From a checkpoint of a small transformer trained on Wikipedia.
Size: 13 layers, 5 heads of 32, MLP 640 GELU, vocabulary 4934, 4.88M parameters.
MLP neurons of a small language model. Each row is named by its layer, matrix (up: input weights) and neuron, and shows model dimensions 0-159. Each number is 128 + 32 x the weight over its row's rms, rounded and kept within 0 to 255. Numbers have three digits each.
After each neuron's rows, "fires on" lists the tokens most often at its 100 highest values on Wikipedia text that the model never trained on. A number after a token or word is its count.

L8.up609:140153054074185143094077094114157200137156131176083123145154132152135154110177105114136155062130072111160108134148122105171079133065079176172159098110124121170119102136084139132139118149125116120114114144111104126146145097176155101072160154146146098164118183106158164065125193134145085159091167139061127164119141134110082171167141099098092137142151148170112095121085083101156106144121122115172141109165104124132176129113114077125132055116097144115090166170116150222154113080136097
fires on: "." 20, " as" 17, "," 13, " at" 8, " from" 5, " and" 5

L3.up568:075114171098118114137106120158091127146094087134154116156102137098154142105158125132157088069112115118094181093116142162048120148154097162088178105069133171135085132109164098083159106215175107132052136123151167137114171159123174138163121156121126117157094099183076151169157177143139181172133159123132061193124133128118165125144119146086173188073115124105079100120147147085137084121150135091141092150082077121192134136132157099097123099140103130113067154121127096095139184149091154
fires on: "ust" 39, " cult" 10, " By" 9, " You" 6, "rat" 5

L2.up554:101145159088076119127091138130098135172163148096129139105230161138136032126089153081111202060139118122147115113095099124093187127127117155121141138171142109129086122096146117130124155106106162163102147147219120089149140119098137153150087117105146139119144130150162131160094154107147114097154176164095128168091140133198132158127154152115120130135105076154175175119133137204166111100112114098137063149061110120144090110170175194075150083157127094175072153098128153145103150154152102
fires on: "op" 35, "ip" 18, " ref" 13, "ob" 7, " Chap" 6

L2.up31:117185102117131173100116159161063134126187094172183144087147103185058118110198136131084115106079069157153132117096153159147150143101061116094125100139110128127180125145119120108144135165131185156157134091138040131114128098146154137154101094158163091117117105100079114077093077109094198150101175175151159156133103122115100179167144112157171091138123140104173136153107116162127109196084139153098140155173116215128152116114047117108115103117131171110128135119136116130159109122075115
fires on: " Total" 20, "eat" 14, "ial" 13, " by" 10, "″W" 9

L6.up363:128131113141153063118150105126134110163168128145155132152152126197166076126121157065091075111149215087089126122184178126155132116145180109123105152117099088036136072077128133136168101146103172117121150120137130162074166185116147135131136146155131131140154095105123079077120104076122128080136166205117202166115155181174171134090141141073206162149120159078126113106127125109091054130130131122121099097095117144115150173099107099146108129129132124140200137132103130174120155150127151
fires on: "z" 15, "d" 11, " D" 11, " G" 6, " K" 6, " Gu" 5

L5.up79:121139137105143108084090063157165153089105163194105112116076128142123190087142059127169091125167149080159147128107120142249117140104138173087196113075124110143109111149088181108105123107091151117114180074101152105139181131165116112174100089160124105164126170157147107074122181088115165149135086094117140150100136135162159117125122132117145150129132137160124166081120094094115080084144194136148227085110149114099191159184123107139139104139124133135122129166137131129164119111110104
fires on: "." 51, "ult" 6, "urther" 5

L2.up300:136131138164124135116150134104173145170130088140162048147108098149093084117180090138133069106095115144117167165103115132103108144191128156137128086117105148110191117144124094146158141100135162138084106070086059145151081114122140142155154170160102130124097166100063114138070115154119172179109119124057188124113127101141165158189161100154121125061077158143120170105123101104068137113119175111108149079104180102115129079069124186144159143172170149148149120108146175144153183155060154
fires on: "b" 74, "c" 12, "l" 10

L3.up99:111115145125129115161071097193126156123118154116078132132139083146122102149187143177133103127160120103100152124083105145166109134078142123111159108141092055112097129133160179138125097154128113168163167090120086130130111123156084150105089126154139158197135167135092115109166108147123169132180129103156164115084069127103090132164082133140055094093095113104182127198032123143158122147123124091152195130162131143124234092157165108182152067144168116168146115133123088169095098109118097
fires on: " for" 39, " with" 22, "." 7, " rele" 5, "ave" 4

L6.up140:095115135122118124124130137143107104093096113112094092156066180147051122049117151108140131128141129143151090190092105098134138147144154133172173139132185118182112129129006143122136107117137207189136135153100104124141193139111169136179142154129110121128120121169138150051109198156064139154115145107176159144156178163185121156155103137086098137168112103121118126118109121115138108113138079071139091130074089154177138096135101103141181054131132133124091147077126132132125119143068154
fires on: " place" 18, "ak" 13, "el" 10, " career" 5, " League" 5, " Del" 4

L5.up583:142146112109145091168125085105127113107076153155033102112109152179166114149109113110141114160226182127098090163120063130084100049124120121157101110139143054155096082122142154157145122160116128147154115168164159094159085170132077137154121106121129083120150114119198143174104151151099135121170127139090145132160128086148174099169177154136088173144109144137149150127159144122166179100112152088131155106108160131078072129143094129146082088159102159124119045126151168116114077179108075
fires on: " /" 20, "Career" 10, "ription" 6, "ack" 5, "Early" 5, "5" 5

L4.up121:122082125174132113136117202139174139108177107103080150165187135158110066068143113131147101157150100192119196139078152201108188143087072178109082126076053129105164100151111169129172065113139166142140131113094109168162164137132171092114192125123195157086166089142099086133129097183124164092179132115137149110105144139119159136133140134119137130125119124124095118124163142110171113142124089196110129153182111107109150099101115150082128073103129139112169147104119146136107081116062121
fires on: " by" 15, " Total" 13, " Votes" 11, " since" 10, "wards" 8, " By" 6

L5.up324:168155106181143097103074126142125123188089116163149103177138127095128109135118127088056097133096136097071159159138145123187123075085185142073188099121053161155132138121114138159157112102106160046157141142141132157128163096089126144131129062177078101130143144144144168176124149116173130148154088088102090093149155087129115119133186075138117117112096161147111081079119143150099123104084176140126192102152099108106144147142156123084086116202152141191130111087149122092173185104124108
fires on: "." 46, "th" 10, "eth" 8, "é" 8, "us" 7, "s" 4

L6.up540:069141037112117096086136165105102159083131119102107125147127128183084153150092207110177155135169063140111123189156160134081083124077123081154161165126127157129133126171159064136157099133123154227094148195099141133092132127154155129185088148115125119169162121144197109112133108132145107158124139061104178144116165153132124047125104142129109124125153139141088083153152086178166106144117125122184108144141123079122130097113119136153175100149087083106119145116109094132088068144144128
fires on: " place" 18, " medal" 16, " since" 9, "ales" 4, " League" 4

L5.up227:140119167106128147102102097174123055097163121147113168125120178128143130105150204110143095067104178125157050123126153157196086065144159162194162122110118126109212107085133133134172116096123198136075131109136122114066132133127158130147140166145101101143117192095114089106078125097137172094140163126094067129113121186167182096146135086156152113100154125150109159116127104134112085108067165084133132120073142113143152155102097143060187096164148150132087163145132095148123162116146145
fires on: "z" 22, "ial" 10, "ion" 8, "az" 6, "g" 6, "d" 6

L2.up148:134130199137160131120101099146150173170144128157172129138166148120122077151130116154134106108135144129147174112159125158134153166140117167125144139154094101086167134132126061068187117162116148090165115114103102083108092071078192091106155141115133100169116085098171124131105077096143152165197178086101096117110173125138113120097149177099119114121145125118132185080142119186111101110148138158046127165124145093181068150118077163115148076175144128074149061083105175129127137085057171
fires on: "b" 34, " said" 9, " Website" 7, " made" 7, "c" 6, " Gab" 4